Part of a small language model's weights.
Size: MLP 1536 SwiGLU, 36.6M parameters.
Training: 901M tokens, 6872 steps.
MLP neurons of a small language model. Each row is named by its layer, matrix (gate and up: input weights; down: output weights) and neuron, and shows model dimensions 48-303. Each number is 500 + 50 x the weight over its row's rms, rounded and kept within 0 to 999. Numbers have three digits each. A neuron's up and down rows have the sign that makes its largest values positive.
After each neuron's rows, "fires after" lists the tokens most often just before its 100 highest values on Wikipedia text that the model never trained on.

L2.gate630:483495571473526514535545472464491523485519505513486517555551533475526478495458347516445403485459444605482555422561520457490517390454448541502470538461517456471477442526557458497554427515510449468520546630405424495560611451487498482500519501535509458570351476545516617552477476551519580520582507586484544516478448509518492456522539436472591380523504564408473491453474616450439450436505450433595466497549532439526456501502524497492535444554430543493469489540452518439543434511497528538443573534445454410506520512505466574476585499464559483474466505539473482507461478576475550437440458567435483515515506438549536496532439523602509502530478510545561450493457593522462469508515462553438570560535454578508477479493509441499414447462501508451504477479553484494493559408499538
L2.up630:567462500403444477531497479511567466483561568507503516468482569536585507457443543527509518523457482610511455500509558484518513447534380498480552486494491524431470508554435463443583473395419425531470429482474501417484498501517544528519499481481564520529497509508542487542551506524514535434494627554404553421519436553413437495479345523585509573506387555519543474479486520526622601514500529530456465459513489489583484515506588427485543508527537537462511541444547369519573461602507552506509485468635475508589454567569516420535529521376493459528545615508415513532484492459453546475473464491420627512472542558480486493438468489467582575483500531511538555501460419494507409519485513485453510519490450461521425464505462523439435431556605569520569451533572587533587491438482414
L2.down630:549496494402407513540558495519516412567552524444492496416482436502513493489549461512488517555555508561528449551612533499511578467535397473469502514493502529523514552469426502513603494426490498536474487517464540529536517508467488441543572435495485545473486529501581521592513491407423500407489508534452487519537341575448529490507442459578522521524374528587554463478523583533509532497527484573486484469540449455564428501492490464565486588510450531553493544475481486476470475509477564505545559449522507500466619496514561564461457519477433454453566553474567515548446499520472571498533492465490591492466532443537448477388479430583502514467590542454528542479495388506552541412584488511507571535511437471407493503455507526489496509434496515521522522583461502519521447547543506
fires after: "-", " (", "ak", " ret", " |"

L2.gate357:487568611434581459464504494570529493509443588470481492491452513566606480509503478465457421484549511431449598441398453539472542482454487445565372530547450387447460460492549521488586571431517470496453511485496474533476517480405451501485514582471452524540533401558482551441359534390561511489487475433506509486464474487489538555471558474526434556494453561478410444481561519589540411401382493515447604479528506437462537557494497465519527533488447510589514583568499570482451522604508535472462523500467372469512542430391530633564506527499468548546490428532501542518515523451489544477443450505605524482582503506422481400577541562532578459483473551478533488480486407473529463604518512415477525519597486438533560539549408532455515504506531559464568520550610525559443512568494508
L2.up357:468473472432560468551521487490529391574536564448409496509606465443517464440481520435488393435559551539546536427519445451502559431447559412524434468541505446478535490455538597513523584526431606529547471404458514393523479512524544584535525521421464448626514420477512483496414522469494488477442475434468499410499389503447474492536563527514524459523504496521479494578566465527529503407448476543369553518545532435488513498484423392487425459507503588538529507485441530402452453509433508512456515470636499482483537465389500568526472505445598591569564451474525483491515521493493551512408414517533442462466504570487501491465496552493482438534461531563531545511568490454558434522481508469513470572513440401538541491508449501478412488487466497409500542489540504517395448494525526
L2.down357:539474531475571529563440478582492410537476517533444539525509478469467580455501505492543439491573582455368525430529510544473485392482485472490593431484475498391410459510575562503542570482431472555521533549446505468518445545459370521509432468514520492496554537508544512572551496502475533367556537406465527473524439488401520491653560575467550509426429488561476390587402507419479560520479456508426526476470430454443563536523470457469429494472467508507490574540507481512440506494508436501559505501505507428465504455554437506465430502450529472502484318507599439485470491476482603535457475471474487497443549467480481485504457484489493594558467512466472550475641493439472544514616536436494498522490470559500556491460441474607509500510579494449509525591389538485458455424452478
fires after: " (", " $", " |", "{", "–"

L2.gate1030:526491508534535508447604488533499458462466538472576525517555469511552562531501541539419450454530436564396538524562587593501503513478508567484447412448440493481523498574484414513505447461525510596502579544562473568475547568496431522573479528408512530579548496531475617502510550410581573551471509491502510437488506453494542554505603469449533442603453517479521468532443465471422516429410463564450531513474532545485470523546460465516563436427565467503525490522464475433526477446548444537521447456461492440438452469537450527500606545480445479461466389540516565534536611554467531413500510502514558404466531493516553441490518444595591553533465512516504445473445462452531514439572498423463540486430459460495487486440521647491460492519476476500488504528527619607559491549471492
L2.up1030:473507557474514516425485564594481359568504525476506392458537535515512533501577458520482451538459516455514482541559532462465470508502500420477596539462512505514587434510520465514527392430535541571471399485477485455604417562523405484531502490488521477498564569512569448557483623614447533483485524534499467508506440482590522417453584583506612453436483451540530546437403539456385540515492538544516440590582546444520474503472477441549565513460638517401545484477406427510499476463562516502449435447461539545505491501442521564435535524594502542402511370517513523501492444474481482432495486541546522414459472543513530514449541444489463459469461490502435432433468546470479513472454548533474530448385516442436470550559536526519495550518545478568517493612554489381532462515573521
L2.down1030:448418519444533473527479450495569497432412593437570479481504533462543442431620483440542535421496496544519461472490378361481611450511482496481497548491453446501539457550513491431495590567511459499586453482476479477570471508502470491426354545518558537542484421471495591492445516574508415494526511565574500503510530544493565552504488554413513465533581500554445546538431436481519536604499544479518498587528514465569543436484494505461533441523527469517411534561452508531434462494467542540562507523505478472575492510546497494496492469420501519481407443502453477478464468493474509394537570500615389536479548611525526502461460419462570448473485539454505589519477538603496554554575491521512407466466461545424492540472543544445525489416524498432512530433494456550526478421387387
fires after: " (", "–", "-"

L4.gate58:449500507594504568509567356509442565626555545514477386541414526536465477532454536527442442554491471450517481440539552505525497499497512494538550508484556490435461429511558496502498505454509519492501530502436509486528426463561489392526465535505475540562479463560478518569489546492466498523537427509558541532526505423516425462552510534510417537644518467478509516496518416554516470472437536531472592451438490582473543379530431498488559509547563511541572514565487600368538542545584465547411450406522546570573453519504588487432545513577411538531529524474529470436475487414493548421616575522533542453395542382502546480420419498500501478482466441468565503453557468396505464405538411521474560492608508496484556590509434456534460429489477511493468436528454546476496443510579511
L4.up58:448537432564484529560484434432526464519476545496434587592531546530546480538525466479490424498529513506502488462455436455524538566614564591533431455520486462483588521473515460475492471475467473434556439457542473471451578497573473467469457497474519468523532526575472396493570515499506486452428514421577447509530530510489483544482570487490495584536542518489486529508437458469499545496388419567417572514558568477485509527619435562477551560465493526541514499455524539437532493468515521573471481475441389469486659426511538578549462478524433578584528454638434490506452564569395601489503444554541516472525493550568507494503516518503542572435529477537623486478541491539534411482454426483463446461507495426581527522489540499525421530490574547546369561503505464478497504468497484
L4.down58:566515495471555480527567561523524477474448446484455469564562502453522513499522394427537510448425494535495502512462494533514494371588546592538430568471529519475528472481456531428541522527614541508445502503447467542528455521532503496489429495489473422422555482569562511517491519522548437541509559475550555500429540498551453457440409622589390504573541492473529491440531558489438470482468618421626466456505479502504490484521460572538437486449474559527573507505591596500543478550521509461477495495455519531485524539516446559525476539585450525367393497481474508487605421551500463576511567560448530514540498531587509481496560459543447442446425581494531544516439513468447485441427531635487490486531538543511458500497421444500515480444472512450505625536584506578588469486557436
fires after: "-", " \"", " (", " [", "[", "/"

L2.gate439:474486431478532493547503458527508553540493521569479498488469520467496457421437460499534484491527442586403485412433541470536539465436461559486549574511544528551494437396516455463483460488525494623513452467540414573454582453449487510558557532472510511565476453595559581458528411553590497456505397614464554513510504447493473466503513493492523378516562515452519511591437508531529454453544475520424431490520499497513485440439412412506496486515476521483538527529360503525500450550520554562456497382543430567469575526436494457508447520537565507557470557442555582437474529512496565482497496511645431442517535568502472533479556463472503485478513529482539481496576628571553536564559474497513453504502372510473475517481567519492506516560486515545466509480604520527488552487520484
L2.up439:488462536555540509459426401615547527527444520421495519408508444522532512540493558464493507514520470512440473536589509513443639455393644451445505580494555467475463349514458478503461583422541462496479451480474471434569515463466496550501399497566519531529568513558490563545498460527441405534600374602435571521519430539553452447513528479571478509550548514495480502448489444500483512529444553578424584512548478446498497465422505575525580430478584524520463524445429485585478477394541477534501606416591537459479549439540416508541470587514496513525466476488543550439493493464546471508553522534604544495519483435436511511477479430431523514518509520519494438468494502536503496545479416463469537421516536477508471542546429533369459514479485455553443521505512616410573465478461467
L2.down439:515507441445540450414543424490477549505447501480596498442404523561493510414465439486448565508523567508502484416524577448474463487434511483578560510559461559473489476518521497471514537455487477515556543495483602456514515472524557517465506458482543532601501496482644532529447453404503550551578495561510576495479504505451493502422505498588431578445559466524539469556441441520513408552511535516495497629538557630489481481516523497463469501459505536502554452427517420507490471499533479513519452558479539510512515551556484448585482451532484543486514567418513623529441462466492485494489537372523471523495470390568458538525483505519401507568507474492543592531549604541570556544445444452544458540478436438497335543517428520562423602523526548533457507509574487450470515560543371
fires after: " (", " Dem", " in", " |", " on", "–"

L4.gate738:495430471460400432576563456498435501566454587558536499449588524441480567587504500461494491567470484504485512521574489542508503507555480533506519435541504472392479502486497482553518593491582494471466401564494562502600472562553505519558426505545426499534532489522535431409472557432515498420435558505533375484504501339528553586564607558453507486468456517525515436538611430535548534496460523603452533497491475538527455516570537552448530571500528546622457535454504446490512424525582465525418420460474510602451507489508488473434464584549565495513488471533494494530578548517517493436550514491605492557532478522502422530566415476552449485490524496523475503575507475600546418524534601420469398497489488528505550452505477541521519545509614483593513449453467475595490525570551483
L4.up738:516422489509453549465488486477506595503405460526456534519551460384446480509512533429454467550542547471521480516484549517562528560569494447472584396529452525512504488569549539543560500538513508430466593606427502492560483461492552480502559531471407454522505572435558399447467491424605595610513538537496588540424462346545463507530532522554427481556554493594475450474465479533464570478453489506515457615425504487465501498565523551490469449504546471490478483524493493420501519461569512518526488493423451597521477590487584405452440483419554548554515362457495410521530549486425559452442477431518533456495606557507561522439527475552441445507462501509472431509480489455517614640543478423563420536469468488529596533470476503465486532558542613512499547475560486532543498456530530
L4.down738:536501478467475440546517597516493502520507482446470516510512471491448528411553509610528476484466445489504381418402486429538491436505365462479478453498477550535605515513466530384549505477422444439508535491496378535556526444489454423500491524565539500523495491504496491484499470555551410452452489515517461435422471432543490586570432453505513485475537449503555597477504417558473535424442442462490510517488526480546531503423538483459412538544559494476462475407529479488519586432510484484532460493556562505418464426493490503500560502546473484479607549458448560530508506542532506518532473544476515492525428481578537517499546528452535407444499508498491447478498415484619531483550439536507539406546521537444602489580489464500524532438524485393486517537499576428602445490523567
fires after: " |", " Ter", " Arm", "si", " comp"

L2.gate1304:476440562414528466524502492427545507502511448490494491500532476477517507572614376491459540592557472489422551557597467488481539547492483522470432487547451480477445467604482601470494551646440508499500513511479492530566527438427492581459589420511538500615430457532504528556413441486525457491473519446484455557511478468508606469484523472490569466518475382580445491415473479467427449506496497494429491467501418495350485474381543524497527508520425454438600538537425438383535467586488534461523553497505447525564512441471516501507506428484507375504516448463500542426467539560525397501581469505520543465453478486409591537474399524510490421601453415509452482442453534472487534490557462510571440503565413549459546445489537487512508539498456564466512434521481565532533500510557510
L2.up1304:522509515480474552453597518416524476459519461496593424475557629479550448524515506587437534485497405477563479495535560455457425385493562530519582447528451544514395431538514578460598495520534514440507555470498557526519558524437515521533573603362436500436580455560521488514507480505501496416507463525529520566432475539576454547550548478540519576518432537477431456556533512540497472434475506471527554521461475479554497515474479562508528491484555520442500444606392502465485557450480469505491527501482376465531554492554474482488519599532516522551525509442480567505436514498487538406470571519525438463485510456447591571506475511554497395494535476464367504477542503458454498500466616577480425529498523413469481492466579491524439473495482575427488570509425526501573504502475508
L2.down1304:480461520539434538487570524535559472523410518514478548431478520483486502486484497508503478522530485504539448455542496446468504457515456396553556558451458496529485580508526529457428532529456481537438528522515507414569475548493581518467509529483604542433517455555568466467404505472559462491476489447562541481503470423613523590438530526598475580536475580510509606535503420533495497468492515505485505521510448557551475619477526536476440503529534519469558458513536544464584554525650469491519512537539474502514399464564509481476461550537533535547480586500444635502524476460443455488484479501507484502420497544515594556569429532548465438495603421459431540504502578498517468529526504434553411464498496467506536541457503486448469469492442513508449479479496509449547473478546593
fires after: " $", " p", " Ter", " cl", " comp", " ("

L2.gate473:539336489475511479514500525428525573625497497425564534536518427439474544454540573462399454538463597550554488498522462510510572495526483497508385567450482472505567559531514529506519449396566451484449381497515504465571531457525519417484509500480571495455449539465511466544552486455500477556596395484432475536515463423541526438472585530453515494554607442530438485520587497462524541508549517523481516553559574537612485411512528479488511446599428459492461458554489438466598466522595514570500522505507538470566456528452592414418487467482468468513531549475509448427421529505443434443343405593355502555584472515455454503462438556560491511399469529454568502385480417467451495523520501490446490445580529455413471570472490552531399528481596533487454442478484584550494499491499507
L2.up473:478435430596578540567476466390492493561469498470528502517499464511416439574508416498444566513459511587395488468407505516553555525506498529497504544479515523531467574531360482577483421489442495482526532577496509513511541552556485513467455398416559488384462543510465437573555501439529483549591535391529529526397542553525553430561569519476482490490494523452558500497487507518554528535421588490502528494540499542501474525457517572488459408565571441552538554430554484485440439582532505544521507359477569520500499506442450474387519454458565606512499561565528595516424489505479576457510421469461461530607448479486545520469518516543595520393463610528545549522569540564486473545407532518583500437654519420431468458484501480594439530444513525438555475502498509528467526561511575
L2.down473:538429449540563506566539438590523576561512484422423436496487448443409512576554373423571534475527515510477518507396495513487431408475488473463524585431510517522609525485418487607490452554470499475517520509463449628476573575516561433492460593562514508496468471503436513516443485522521480496640430541551526527447563558496523496490529562492542500502494530480553486488475542561479551469479511515461472487513548516488502529516452579460487574525424528511467416532521529427527494491568499458545578451460526506594461539560499446465454459443498522489507443525488514474516416563490568518579452506467498505416487582642465586485361509459569553474520461457476556516504494497491462517461601501500450415470464423437590482589447537571546374517477467517536513544486453411528482573517457
fires after: "–", "19", "-", " (", "\n"